From a checkpoint of a small transformer trained on Wikipedia.
Size: width 256, vocabulary 2048, 8.19M parameters.
Architecture: RMSNorm before each block, learned positions, no biases in attention or MLP, untied embeddings, normalized queries and keys, capped logits.
Training: a variant of Muon for these matrices, 411M tokens, 12543 steps.
MLP neurons of a small language model. Each row is named by its layer, matrix (up: input weights) and neuron, and shows model dimensions 0-255. Each number is 128 + 32 x the weight over its row's rms, rounded and kept within 0 to 255. Numbers have three digits each.
After each neuron's rows, "fires on" lists the tokens most often at its 100 highest values on Wikipedia text that the model never trained on.

L2.up626:113194149087084120135103164057132093120163165118124101104128156155108147175127114172127114102126086115132067155099124114112149101166167136107110109102133123148145022118125153119114139133106199101100109154086080108135116138152122136162066165154139160149119167122119144114178140130133100120060100086164119053136108199113196132164132101115175146082126173181161150112083117127154115145113133156124163074132162126177112144144120135132104147129165151111116077117120156076135133102143114152090083078147162125113094126085111119187056067103097139149152082136093118151176156115204140135103172127148185117137137156143060133176048082076115123143122157136154088097094091117144062119190148129188094120146125133085083105142205129082218123087119104121093113146161102142132136163110170
fires on: " Ph", " Mal", " Sh", " Sy", " Sam", " Ind"

L2.up430:127138113134118121108129096101133125149141209146145094139181148117100156180102169125114070125159118122125105184059164077147117134169162161136113125106158121125096130138070144090118142116094146078146151127143126110095142114140166166110072112124110125138057101087123111104225089071092147099034104105143129089108162193193153129073133128173157208136175176150190152134096109125147110183169126150121150123159157109153122149127148082097127092094105143101112112096125184109135073073098143179109159160168094085132201119081107155108085109084110102073114099163132119137178153103117172119147126108128089177111113152158154172187069055082108155104134134109127076113154129144155071127147156112144165114129185126141126080100128140106128152113194115159157106182090085134102167113162119
fires on: " Y", " A", " Che", "Y", " Red"

L2.up574:141109101122073152158138125110138152142131162131108155157160114092100154090137054104135121117151154142173140116163146090201122166122064119110130123185075135161147133182107133157141181118125132155129123149180163132096184089141098139131188154092154113113118110165112155144066135071138138165181137139059137104161135112160134095192160128130066178114135134046125097113118143098104147069108206109109073142134124154123153151163139094167143075131186142084113123168066158128091070108159088080123161165136139152171124109073157106130120226087134165183089117214141083097092103168077136118065135114105153111094162142151130173122113136103139096125185144117152103115089139139123161148066151164145120124089173101137132102125126132122152137090126151114171114139153145131031056142146108
fires on: " a", " leg", " an", "arm"

L2.up921:128146143126174122115139131162162079093106074079082135186158124143098150151063160138128139198165092112167079072121131162155096104166135170083148128136121149120168058091127140106152159144173159127132127101142133149110153101123207074141105112077090120051127092128125098143112090122138112190146165106150152144104209132184128142117098126138161147143091120152148130138109183165206167092168175141135064072107124097092109126175055126107090144107089160114164099167092127150138123230141118074085070154123120115179133141120184124114111125128122161101069072134144125179127194138158176095144153153126169101124137123121125151163133102142141125097087112115190094119151168070074118122116113153163087094113182098175085077103110146123106117101139090099173090154136115153104111133151155
fires on: " offic", "ummer", " open", " commun", " Jun", " med"

L3.up402:125067130125157151085100168068149137142142113162174086086122136075113078185177116170139176118136125176134084133135181095136154133152088130099162133121112143146127151122121122086116083076176181106111134138147139116151137124150184111088067100146071125116092097139120127128143106103206125139156099144094128120105175150113102139121134147130156123138151120129144153143138144176175043125153133149101108083103113115116162144104182063085163094150138147146142160113098084112102135133158169128092108176137099101110115137092220164189156103126093165105073147067191135151139089061108138123109132135081208154046129149122135131167108085161101142159090146155150087132126118109122137161117146115208111100133145116094185085156104102107136086132073069119156012154096166119120095071164137
fires on: " m", "ter", "per", " high", "m"

L3.up856:101087125072167126060141189169116118058164137143144137140162103165179127106099128125076131093117123106127161188124147096194086142107137159120090110181166095191147124102104143137127137101096158130124169104109073143164114124144137092102090098212137111108110059097183083137104111163089134168106176154150116148135134152140131155059129164098143120099087161102187166156097117147130101103178114151119182149169146131137146143211113156171173110077120159101097100097155137140111142147152095143123124139124127173124136124220157119162185160118135064101190099113167148155091110112143124146117134137113098148111136128165144137176180155090165071100121100068114121108152119082157091104099101136143177165142102053131120122167167173077141210115158062182126177162137140112110103146125088
fires on: " is", " was", ")", " are", " were", "|---|---"

L2.up845:161177090129126113152111171080125121131141105102113120126087101191135157105233121114190159093111109101084130087087107116099117119085182025117120190115101105117095061137088125102154123161115120090153148134079176149207162116137171177160096129127111139097097126107073143188118139131153107102197078121097119056117136119155189168144149172105110088116107127154160046157154138117104112119080145132176118123158126180113168109211122159110091143154112098118111074125139137143156173134105142133116085147112120077134128117139145098148109147143144124174107131175123133135151120138160153123070139075102169129130112130091119119150122121117135104144139112064181110092179118134201157135156113118162171113150184083140131145156112051110159122106134097174104075126154055044100148130149152
fires on: " sh", " dec", "row", " but", " part"

L2.up741:244142130140137128166089231136172127098117118140140124091102111051169151149149097119132171155048112111163133114117156138152118168136159109090134081136103135101156151080135175144095115141140071126128172097096130091156142096095118184088099121169141111080100085096131137094140128138112178155175112139144188094167180147168110088131111130137147099064080110154131079156135063160181134161150177164167092186160109167144158122133108135067137154133172118106101098119139119108149128175124168137105119103141138105147128114126096094151109133135113121148202136153181127145114113179121120082118122169111083096133145118161206068151081123086145194107071178120169095130103092082119175165099091089125140066049102082129132145172127096123085141130122182160138091156132118104118096117109136
fires on: " well", " long", " post", " Off", " day", " co"

L4.up515:101123095147140175051142094155131048111132139096081204141135098080135118119080132088092075090109119120138066176116083102065104102075087193133152111158139117147106113175148138162132117133128126116153092113137139091138102134137092088100131218080110162155135083136127109118101086107139119144117185131169140097127063144119143112106134132098110171127155091169112163182172109185104116092101116139168158152127170172109148132177103139114170090099106158062185142100163062137095199121106097143150088120143103106137112117139153154122151165143099081115140139112100098110079085185100066166127096131140137167118169102144123139139089161123123114147139100099089189099100152082089099111135102109160110202096165089082108118098104144140072110086178131197090135175099122150201092173135102
fires on: " was", " is", " rem", "4)", "2)", " 194"

L3.up67:215099117107115075137135131119189157118053119072171104157097182173086120154145116114139158097151152137126124072114149111175096128105144164092113129075132105142185080145161180125071116137159098132186158165085156095180155068099143143170086138189086152128141086082167122103153162087145137101147131218120168093123153194147123078099179186144091108119135102152135148104133166177129107152180130078123101088082096147129129084154083113132164175126068170133148106165153128147138095104132180108060103147099172121161132149109074091131136170118150140152137143110146178113127125140149162100135149180118132089108146161087155129109148140083073124181105099106172104088136133084153038141063125164085073100151146127156129113093124144148179118117128136139143164078099082115101117149137124
fires on: ")"

L4.up887:161137131107110058099122154133137100151101166138060177116065130160090079147086064097095093141181130115181126134143123130129141132130101157180162151153173124104195140083164087137186121137128152116155152184112075153126187122109134060059111123135129128139158122141187135169084132152146117168162114107176132107177079136142099113096131103129105225087169114104108114129156145203125120097102169129139107114128081117163100136194065085212070115119102106078116132142089126122063053184102086134092163205142093153145104130132113075147100121147141132151116125119162135085145126144090099084085152104126128124103186149138108167125172156128130139161178113116108089123171120119123112139162092131119117101169170101103146140130098157088143133159170126192130128132095165133109032156154112
fires on: " an", " a", " the", "y", " My"

L3.up640:141102114085162096146171188095133118156149123167162099213154175148103074160175071114105139117109074099204147132136194145138158125126113115081157113120072107143099100144161103104094132100120162117139157121127094186191107108095159058126096082146067131114150149100107175110126150136139112149169097140057087145131121130136131097175114132115164140111145149181142130180093114101139157123134157143150113192072159152157126114164112131152152142176147151121108115083138112052156081054127167157078093135115134118102092158107151098120082059114148146112141130146174145110155162106121142082108135147115192086061117138079151090134120123148094135195104173139139114080105129161177101164066131057120120114108176058144117153160157124158150122072167135082128102129100194162081101096153170
fires on: " m"

L4.up944:143139128104175074133187116124110174144143123150161166122077137109125108116143150224075213080112141161120140105101117108141196145098144188130093118166166147165112144086131124120126165093134158136136177099103181148091104130101129163152207072155224123138155142126069098062150121145127125188084117088104153137169144156162151142069099110123157077072117169115184135140108228142138058055108165138107122129143098169108112161151159135165146144106136146083132096162097106129161167148081111083119093115105176131122183113092142073113168145131116084168094139145117134144135146137175150143121122167110125179138146153083114093141108089184141104119074104068092128130147102162073097140094113150105145120156160125116120089135154146168157089086122145084138149156194131132097173142128166
fires on: "\n", " (", " or", " about", ",", " called"

L3.up507:177137074088079140133075099153091099156109143100139153116182113135032161145098090106166042127130079118164147125078133138149103084170148179079145152108095158092147064113082178116113117133123143167105122175107133176156092136131141085140169185165136093137179136121142117142164136120130075178150142190124124109108139086139137130126113149178089177105138135158111136134152110134157097059106133173105161071131107141156120128088166131107072108174149168141168197153179096113158139164117102118112127148091112127159117129104115134085119154126123132107100131101112144103084062149154141121124132145091152157060139152164148145082070131093175149116089112153113119100050131136170092204082116089178113142110130092199102104133102155155044145139149175112126100098078127208092113129176088
fires on: ",", " May", " =", " man", "en,"

L4.up659:093116119124139124124112131187151127124119069137132130159113172118103100182123162113147160142121124175169169101136115149152110147139144095193086180171137118096085180190155121172131145145167129107122135117160113183061106068222098136197145150183187120132201141154149129129093108116132122120169156131126131100171134133186166192138125110116132106118168154092118149089126129232135114191134191172157128119153114122108118087179125113101146153132076115071147175197138118169119127083141172154111110151173164143166118158127169123107088120169168150133148120127106092210144159119088110102137217121158141105148111060080094113066136164115103152117068109189134148206117128167088087064117116132128117146133116131163147074131143164134146126126124142093127158095103127178119169116126157
fires on: " T", " t"

L4.up363:159160143147132107150119119216093189131177139100133100131211097069089125055074152152103147140116141136137109133085110111130104186143083162113116135185167073104133125183140161109116153156102089078121182125112130127072082091125098136086128149133122137114077102131088078191135097156067113196084129138136108123162127116110142133122189117176166127099106087148156099124151130139078124112106166142133148084133097104130110095115130122082192081098123084138106121115123158132074136136180078136137056060075137118086068138138067062179141109083097131092131083104085185176132128104155119177069111138096092107124118136120136165133170099059133108119122133117175156143127123195144150134130144100132173107109099107124183157148146117131094141178117142077046109122124191111127126116143173
fires on: " (", "|", "e,", ","

L4.up283:097111185154147100136147121170069087105112171146123091109159123160089119094213115113128126151092103157157167096103099134108167106114186149105145137191158126133132120142163169129162156146064155076148108151083112072146170126113114115066110199148167124145125061143092185173097104146119137104092169117159150141165155153117141142115099151145177142092175142134105114161149123147188091130085132157133155091131066118166105135034103093100120175117096113073135137118136089098130122127065093115089125149131132092129182073093128180147100150081190140174075168170074149151084121141127081166076108126151106142027117148112131168138133169119142131137103182139153144138147080130120150107119129108140082169130111071157152088064137134112097139089181130145158081114081177132190168117161132
fires on: " was", ",", "),", " also", "\n"

L2.up912:128102146133101159111163110150156109100130143127092142079124148163093120167085137171104089115111108183128105117138114095160071093142131124121229118084175161084114158112147135130157162098148097095115158102200099154101055132165122100146089092144130118105172178189139135179092152142108099143126040108082136039056148111133142119135126148160167119145101123162148135085116120122198167212157128152128135097120101094129084172154147159130128076183175168094093140112135169197121118115138148123129142136147107124180071187117158099147102093125139124144079133110136174168103125086055190104171127120137072128150102059156127101141111139177112133169085115114145113105168082181111123086172128132111161107136124147090091057171112180151111099113150061137143125147099120120151139131176081
fires on: "\n"

L4.up215:127114152116168097121208142117111122138112103131117104098150110126162147106165152109100153129158158090107114085144123139071152171076098143109124132184126125137075116143168206119097146150091087141130204142133128138113100122124135146134193155159197124158159028127083100133162123165108127152122135168136118135181139109125134144107102116149160179072147105092170117152173118126079135113126138104128134040106142125146115153119166110085150134061128138065108104128184106198105181125127064085067126113143136198119123094125147127157162175078109093121169064160091135130073132145136126152101115157049138154077110148164135143197165170090193119207118145115135202123138149107175122165092131198148121156152122066125156110110176138110120187082148157096115149157125169123165126135101157
fires on: "),", ")", ",", " (", "2)", "4)"

L4.up677:156131129119064098125097187123141109123194131137108116130103155094115126114169085160085183108113131111110127121083141080156087129133196164131157171111073129105214113130126094128140142190092120077073146135077133088130130123184117167151097055122104177170115118125077078078108101100106149155090152158111104177106190160179092110179201124153103120143103159128094106143096177132154148121164176140160131117154164132072127102168103177153167146195126113170202151070120100127127069139129152101089094113148122106137160139147110136167092114078132119078139174165075144147118072086178042086093215150126174097134140171115191147116136108114117160198173128114155142082080154120160124117148134114125118132138171123091135118116105179129131142118150125136097135113129140151091117159162097
fires on: " Ed", " ed", " head", " art", " Cal", " Art"

L3.up957:100129110168118140153148184128129098144097166158157171128156138153149103125098230077112183150141155146154143102117118173122061130194101087173089135128106166149156054139138142197139189153130106109140099166116132108119082120121162159135155121157111113128145150091104150121078113081100148118105093124113079102127135120113099202138111049086111108126149103206103099090131146134150147113170120074101162162151128117152114102186106143192161132126115174082143111053178166127138069130091111121095110124096134139201113186122102154167107114155133110136086112166117126114111140100063181090064144121087146075085136132064123114148109075136109147122124105068123089180095112129152141075122141113095100108086132128115127221116124062154110129108126137109129165096136106106050111146097190
fires on: " announ", "op", " rece", "se", "ording", "ced"

L4.up643:132138126161167093138180155149140147077100096105156118163110188116112071090126121115118090120116058165196116096145111148145098117104090189094209147135143136137143101183151113135151130109106149111072166151200051088127077154097101061109104174152150143067059148080119093129060164105196100113102154146107187123154159139159138170136075137122131119108108071155143146110121103122159138093139131165104121113131077136152084165134075167127098116098126107126154105129134101098124083110137134137096111127164116155114170133110130055172090099106114149142062184127074217118138109124092121107059137107151110143122058160158123143163104159124132102145173133092219161070152094123126118151144115106053165142141117170107085110144127147149170177121118096133115155073166134145121147076128120
fires on: ":", " –", "\n", " -", "\n ", "-"

L2.up599:131136166078133117137091157134118147074109151144127153122051137128098188185118145147160144103129197149096178168075129142079128119080126039144098159158107121115100113068139176146152147122107164039128171117081157136186197130151121140130120117125182128115081170130138113115072101160202146133139176120180148163083172165103090166152131136131146102105146094130115117175161146140147180111134194143162135114106210095100147123142121089116154140136102110106091142177065174110162136097149110061117135109124133155100135141028085087140189121124152117115151103065082145154151135137149091074128174106109134114144120185104100106115140195100178125137146094130138141123051145077137153108147096100131140113122171081109090098188117088145138139077115091135103157165133169148108139098132092
fires on: ".", " from", " and", " Act", " Division", " or"

L4.up592:083138179110100138137180202153103159145161125105127122167162135140116134146255065089112086102129198173134111069120090148109122116129121088099130100146136136107094079097101135171073147091099121112127167088093126173130101108108111134156160067227175115134134124110104098145145108205128147171086130175088110142181137135098094121128065122136097157073124127112186124144100164158138131133149162113117119151098144181094104097118103146135136174067139126164111155089113124150088180128132094125143136123100137161118130106085136145116125149134175091107169130152139159177147088120159182104148112150134169133165149101154163116158148173165173124165113126161120167066104173114118124165136172164149133166135137143159123178149120098125069127183210162117129089156133208133210159102179135
fires on: "\"", ",", ")"

L3.up906:168172151107144139083141152134089106144105085118170163145149117114103062163125121157077107142132133131107101143091175149174128122161148108083166174131156140122130118179094099144167155181133087181098097160115100137121129127188147102146075129179157154151098112112094124080088164139137149107110128139076142101154188098133184125173169131164144154118137154127115144134132160098240105146135142111129138110152157127126116119159146085148102113146133172130115087018112127109100124085165113112090076109102108083139132115091074118177079141180104118086151123216073145094114071095136156139121162168122158111113091154100192098145139168095082163160184122148178166152163137152137151115087094215075144093143182106161135135096102236143141171103121147096094121147136103134113141162068107
fires on: " art", " Art", " Robert", " ed", "ame"

L2.up481:096207102122158080079102112101061131093151116159107138150128143116090163144162164119109112102138168136115076069087139092172133074089143179133130126133142179139133072066149148170157089056101135138106157081148098130118105181104143065132142166139120120135083107126196043092178139093220145134121070077191098113109114082133138115066105137199124118137122139145158149115082076095126127175116114175108087144124129122124125157089099078209102108112130161107181157138177147191138139148110123111117193131124086112127149136096136067079123163150083130133082156123135166143127118040153102139099064102134099156195086096129079102166123170118153120146071118098151148170088109152098105165132108159118134143117097095122126094161119130099163130148143119129114146119092124098141118124166105
fires on: "\n", " Ind"

L2.up601:163126122089065085104108095134110148109120112114127149123121129167121144161136012101135089128112130136125121125133150163138153129099105084154157165130076106115135071125110128082090122088086149041164130138175099153230136072134161130157147175086162139090109112126134147171117099119094163090159107140116085069118135091145088078092235135132167155147092126161146129172098135126149133049113165112125179012210110101093093105082178133103125139156167086089148131127121170139114182138083117144140134167143137081100153119155123060116120126123137070085135143146142111148129113164065085122131152131089121132136114123138087192136155170119105164135126131102151135131110153100182094205109124111151151172121184086121143090139134093124129083154123143144097078116126100104157087159126101
fires on: " but", " dec", " sc", " season", " re"

L2.up451:188127168109190147177096165138139015145066103140119126126123125136182145096148154111185147144166124075138138095130090080095114114159137121168123178160154130176140122132100103130124110124117116137119136197099112118126192124172173163124195150119099162149159139097139208089101098076166080093112142157088158139139116139137122200149112089099131147153145140162112088214144097146161129154088145147116062079153138184095047145106151164148093140137102124112177152167153161112116121099118173172082186146144122110154130184161140125108125132131138117071087175135161183107158170174069128069126095162114219118082119108076112163146118123120121088164131074165136107084163060108118156102147148142150122124130120141095102148126181075145167125113131125148138138117119107160184142102146098
fires on: ",", "1,", "5,", "\n", "8,", "2,"

L3.up134:146131102167137094073123073185075148153156151130154157126142123101088174137130130155101105174140139127154034111146139166127121076102136117174191127094146136109155107103133136128163124084054102106065121146168113085141130148140131132167129131119090151071103132143112103114111140165157116164107090128145111041125137164059166096108098143127124130176133152095115135147088168126133146152112134109114111092139085141118126116101111138153117096173229072116092130136088155137183100130110154109119138127114087066151081202110103092034150136120048197170151091146130186119162072087103101121130027089124107123148095110092099143127105096130141128096126126122168103165143147178133122120100091074053190136164103151133141059121153115146055108129114116122155094089114121122185135128134084
fires on: ".", "\n", ";"

L4.up473:156067073128117113092125141164115065062106092152135105142153126127068205158161127064140166158120138119173100188136172168137102080128138175108141143196143136147061089137142125142106181126121148145104162127136128239140124121112143108121181116153116129155158091092128171120125131135153142108169157159152097095171142127158113105127101099118151151119099146126125148189136132153148096131097147150195151155140120170131116063222147096072175146179119105077104130109082088121154047099133123122096097132153166130111094083137110083093112137150162167091101074120067119155105124170137124114119140170062154065071171179108100103085105126186135150168098112150116169172158180140113104175150123082151176114090117114120114150108093159125169190125116111099109180169136128132153100082134141
fires on: " m", " t", " ", " c", " d"

L3.up888:120094133140155157069201201155114124168173087135165170127113145112146153152141106092102118088173161136109128144108109121136207143121129157142141114183117171142109120105113151121131120129097078156177145113134130126134110114098154105171162105194168096132197096162111108131098110144148120156160166139188140126197132112109180169069073114121121155092092169123190170149142108133057118094137131129153136116125122116087127149219145149086152130132127161148063136135184115144130183104126061057132091119115125144188175131113108162123105151131158046085152092146079126170087076100156068166167110119089134088099143184162134096191092167102174100149147103115140146099154144123133052143144117175142124170094119121096167148096173128108060152128146080124135142118086100119136132120206173
fires on: ")", "]", ";", ",", " or"

L2.up604:132159136128115116129121125105109151185151162074156143169089168124183177162170117128098110104118129134134156168092112092141099086186147090155149129180098080060095122146181111143095157126138119088130111107107130148125141124145120024145195112124166094087161124181148113184099103093132073123194128113105170137088131148123132142161094103100155157119178154132133122087172128105143168157156133090151096141157146149115139075189113090138143184118142145141088116127129120092101185177189125076072083173189147116128089055117103085074114090172099119153166113115122135209164131071086159101184090119105153052089107144136173149129092089140158129140093151152182181074116127144150086115175138119114118091093140125147102135151148157110092127115156178098141157157147093095093075103067123
fires on: " Y", "Y", " y", " J", "J"

L4.up605:193097167156151129113137163098119165098158136136108177175154155137163110126163109170090064146160188140149068092140123129159094185137124135108089105209168119129168081128186157154101138221081109108106142123091146094121080073092174125137123109083112203151198115090122155091106095149112167079146173152100106087086111133166133121132148097120147135065102147133093124115140137177145094157110141116133156119166125133148124125191145133143154070098128136148130140085121114148104112084134128096099149137115081132145090133118135182084138116086113103119159125106132135127133085110127159106086197090107188166190111103109193133163130091179115160081129160122142049107083132158094092148150144102095129053121185082149110060118108101158131095122210177134089135139161125133091145108144195
fires on: " lead", " contin", " start", " return", " comm"

L4.up755:148171112127124109133154196133199120114104098150111127103156142142112152161132073145131118155111102086090088156122139177159142105111167125087086141178105147222102078109128148116108184108157130122063143154137097086124118138132167137185154178157119156086120201082133122160144113077118122125124082112117089081097189139094154129192113120089137104131059132156127152142116177149167104109151081135113159118142139133142135158150090119138142087113120141148121134117111129082116107081107161143099110128117103131143114102127104151124114128112028060139136117124117117132124147099132162138140171152176150134121125184058136109167157168021119162120196122068171075106144104117132045183116163108089112069111139174137141076115103087085147106104135123067159076116107165100120082166025154
fires on: " ph", "ph", " Ph"

L2.up879:134085154113151152074193154096202143133091068154118150141097142143149096113106130139119169106151157125165078125115108133124108134105098199100185162144096197092093078108135174137153110158116144122138071153118112123091091092172159112077069064104130103115134118115132188107036130164179131093066162090090168151146164115151128119148141182129162122141134133148150186150153138123152099125150089157119095142157087154068154128157094086140117111043145115123138149091114188129109114072144106131101110122098144171135184144121126184126165188069127045121090154123089145145114092119137216096139178105113149054066136120145171195141149126148099155172114131069122074112149119115137089140117180155175103105123117125134131134138091153131096126105176125096147112152129179084087100151145110
fires on: "oll", "att", "alf", "all", " later"

L2.up685:171138149149147167146140202083125116135108056101124168103121158159199071076084097145122134135093164084176078155097091107161137122128142102107158128137131171142134120171133150144123144173138142094133104177153106086187108106107151113190126135113152081155157124175153125097081152108178119037125091134070102149119113119106145199143156190155117106103108157190122139129115100091164117073151116104106187135128101138177076133139097156153191115125089160112143169080113151173131097068072131116113074125074117086074092077141125125114116113128132132121118150159135131141112107081061113106103147182113123173154106105108213160173097159131131155091132119107146100094149079143109148143123158127108225048073064093190126116123103176124115157105144164126145133120108177115107146133109110
fires on: " form", " return", " start", " end", " ear", "all"

L3.up227:162160117056139116118101147123165108122134126076180122167116149130122124151174140095126172123145115094144131063177146082142127161125139170106108090111128173110139111109158175142079140154166146123102125184114138107115085144140197153157151115129183160123122112055123153116108101077130132116165072178110167118146176129159148165104112185115153118078101133101098093089127136106121076113143094125135123086043102185119134088131122166120155138124123106136145135135095186097112094082184104138037202116171051140148134141087116074121099158046137141152120167033136182128055138129104187066091185196131174083131101158101149106082141136115080128177165136162117095145120127086131142150128124151123097102143126118100173120077090156116091140124133125105107167149142161103051103122099146
fires on: " (", ",", ")", "y,", "),"

L2.up418:215169131114102137179157176079140112106108126115135109120128101126139159164154030146126113151166145145190078084147078120136109118161113144104125117138119199138171141146115159137154101132138104103097181137072147197101135039092160110119142087102203148058167144113221179100040106107202119099133154148170168089124083205099146147112139160141066108126076105117123073127091113102168125164119154134133129167100097127143147159127098144207179104182145099116097102147151159114173119137115177145137115117114158132144126092135075179072124106158125137159163141153134151140097133178135101107072087118144182099067160097097176128141143112131123169160153134137168114161132096149132132124139131177083182111118104131158133171104191115125149127143122155133117137101140102097107109149087154
fires on: " more", " some", " most", " well", " long", " old"

L3.up845:110151129159194143152181119169097075103127138106173125077110161130124148078126134148131139137139130149186116072104151117163147094083072143119154096160138127118147062112118074169193182122152150105127175126149109128140135146120115081132100141129116150107135107139122203118088129119119094112106098119203129101126104096109158124088104144161120117124105100126170068086159180140163088177131116114143121106106075173084093077123151173211060100145177108077169102160164168094117051102127174148096199140149143106144127125106099115096114120112088182145103133133139193107146156123037121140105050127149134103136074085130102079134168152150130133141113063092207148132166086179107151132169121116140145138091108183108061113150178101109111153129122092127105117107078112083173174108116081
fires on: "\n"

L2.up607:109122197127126137119144142142128123135113093112131146152161179098132156120135107179079123156141119179155128150160146131133177094081105078064114198165057175109109034128137156156132123121109151120085182131131077112151141135136141143144195177129154119058134098100091133137122084144173183114103101114108080074094072150110141105181146073077128152112056118139126146199113165164102153082117167081159089145168158104098091094222117097160145088160175175137145119070119151133172121075124122074130123122111116127138126159113127129150137089140139134157173166075166119148137126112116104099122107100144193129171172125101158126153098164121153131094064156116181134083177146131129071126130113110138120090117149139115100087113149048113148126108066077134079079073104122092153105181090129
fires on: " vers", " Con", " v", " ph", " inst"

L3.up852:127169136134087151137112106112169112164155177150092127124105159123162138112145091115094161112104125099167151096172134093178133119153084099145123156136117132137114065130207167172153148075190145118142197122127117112107141194066143119129084137112120171110151118080150106097145155131150190093085124201129154123083116144115124162145139120173126119137172147103186165083182186099190128109122147176133194128098092110128099117083156079119082148109117127071104098079119118085176158140088140135134119135134161089159222132146097094135093159135123085108145112132073113133122107095167139142195165134081234158104068163133130118166129102092123121127155120146121095134106073104119109087138103153061131113164168120076189171137104110170134122170181131099082085100140118091211131135122077
fires on: "enc", "anc", "ance"

L3.up482:158112147081092137168106210079144169056139101138141142097116146074109170131113159116172108094130122126130160118102151224084098112138129061135090122162109139080098072156124188135128129131127134064134128065041092124160126092163176170136137167105146111084112145083097085128155131225096125182088132100208133115116130096140091162081134094097161116044143143150142096134127128115156159129137088143115133116154161175078121099138158075083122114116150122110064164197164152105117140121108133071133125129120153067123128115056168140141087146102119107112139135093149147146126105121123106120142128165114098122154149124142124106139174096139183170126117128138142134082135144066171126118180134110089130117136107094124125126143167054139106159119111172193161096111164097068160137155180047
fires on: "\"", ";", " from", " and", " by"

L4.up295:195119078183138123123134131125139132076112117091150098142126188158130107172186065118136156082142153155086182105110103100169121137168137139094157168115139118101198094144148136097124121138131080094137116148103094179094096082173153168147109168139114110127123141068132137161119123122160122184162091222097136069133138186135056146117081151136130102173071070066066187128137167152139090127157177093129119085134075158094110152118138125123150132121101124154110163103169104125153164121123167132085108109120115140144099104121102160044061158120104112178103044149108161160067095141113067122118131154120112098094108134178077201154090099118154135125120089148111140080112112089138130167105167206138136142155124110152079128200157120124131114112099142145132177091142102168113081115153173
fires on: " =", ")", " ==", "4)", "2)"

L2.up770:144151096093111118115102117086161073189134177049130158139120092083155163127168178166053164136145090089153080112097141115128141139140174135144187127196168180092108154072153114103147131094143114076137122129122156129120138189139136114117081177111113174162152090126102128153123124096132172153123111066179147150135142177120169154161162151117172158103130194180147135159127123128131144157173179089111096149114091076127163077108106074153121140086128167118134145103137138098078144123117182162123139144154161088097152101081089107144123095155121111138099116041112132139125106135135140201152103108132123122119177128208165178144079147087140104098058101104110106077114098078199081160198113169144126102110104155139135122172138121098076086125193173141129133161054180129127098122124141
fires on: " Sh", " sh", " Y"

L2.up335:139126146073122140123140116086108124106134104126042144119141125169182152103070073118165203164148088121140113085151163161155137116183120178139071093089098133185118089132134170093094134134155110092127100151171168170160103128054163141120081112100124191116179163076162064111123122152092123134073181150120129064112190115150129112090096139206139153123163083150179177067163166147175135086137153129157145050122139102097124095161142132106122161121099126114090118122088114116165107103127111097141113142138128113166231167113082127116077181167127135130123124143108082088071136095122179089170117175111193153150137159164047190142137114121133144160128090141135088130108162126132129130128092143093135101161142141111187121143073153161094138120112117112133118096182092122133151169086146
fires on: "enc", "anc", " offic"

L4.up282:170104143098099102103121156147139095066080100027207107104132168110110121174185113138166134143203100115140131115168203110176168181125134117138096157102166141134132136153153159126089157101208128106092114087105165115117134163131111101136150119119138118129156125129157121119150136122122080135155149192087157075101129161135118167109110121095182122122159161088115120101190121186177089099102127171134088104119087164120142102126101143129138155172068100131125149122078151191115135092154138151086106132216062161175131149159084146129123080209114134109081092144113109125068104086092132109077155118088117120151114081082152146082078073111128152145129142122133152171138182095081096147097132145152112092101173129068189125094085083131076123115068138113146151173107104133124164133119181
fires on: " T", "T", " t", "t"

L4.up312:118156132151103094176110154071139149142084105107090161096108138168166143133135125158123129172127090094093105100113172089122089115151129084109107140134085088137134101066145161156151150175174129125091092111143112139152072150117146127086146192093102220119137109133076121132142206120057075149125100136065138102117173139143186167203132149078114139121095154120136095155126125156135090149194156180153117094167077125104107103155036156138119222074142194141153154086087164129113092099086165123063103098106188120101162130126104139164127117129192123083151064109129145173114180116099138148066124070082142124100146130109183134129073150116103154134132107109140075083165121124135100100167085134129082135132154124150163127112125149084069110120161170100117112132148132141117072117153166
fires on: " sh", " Sh"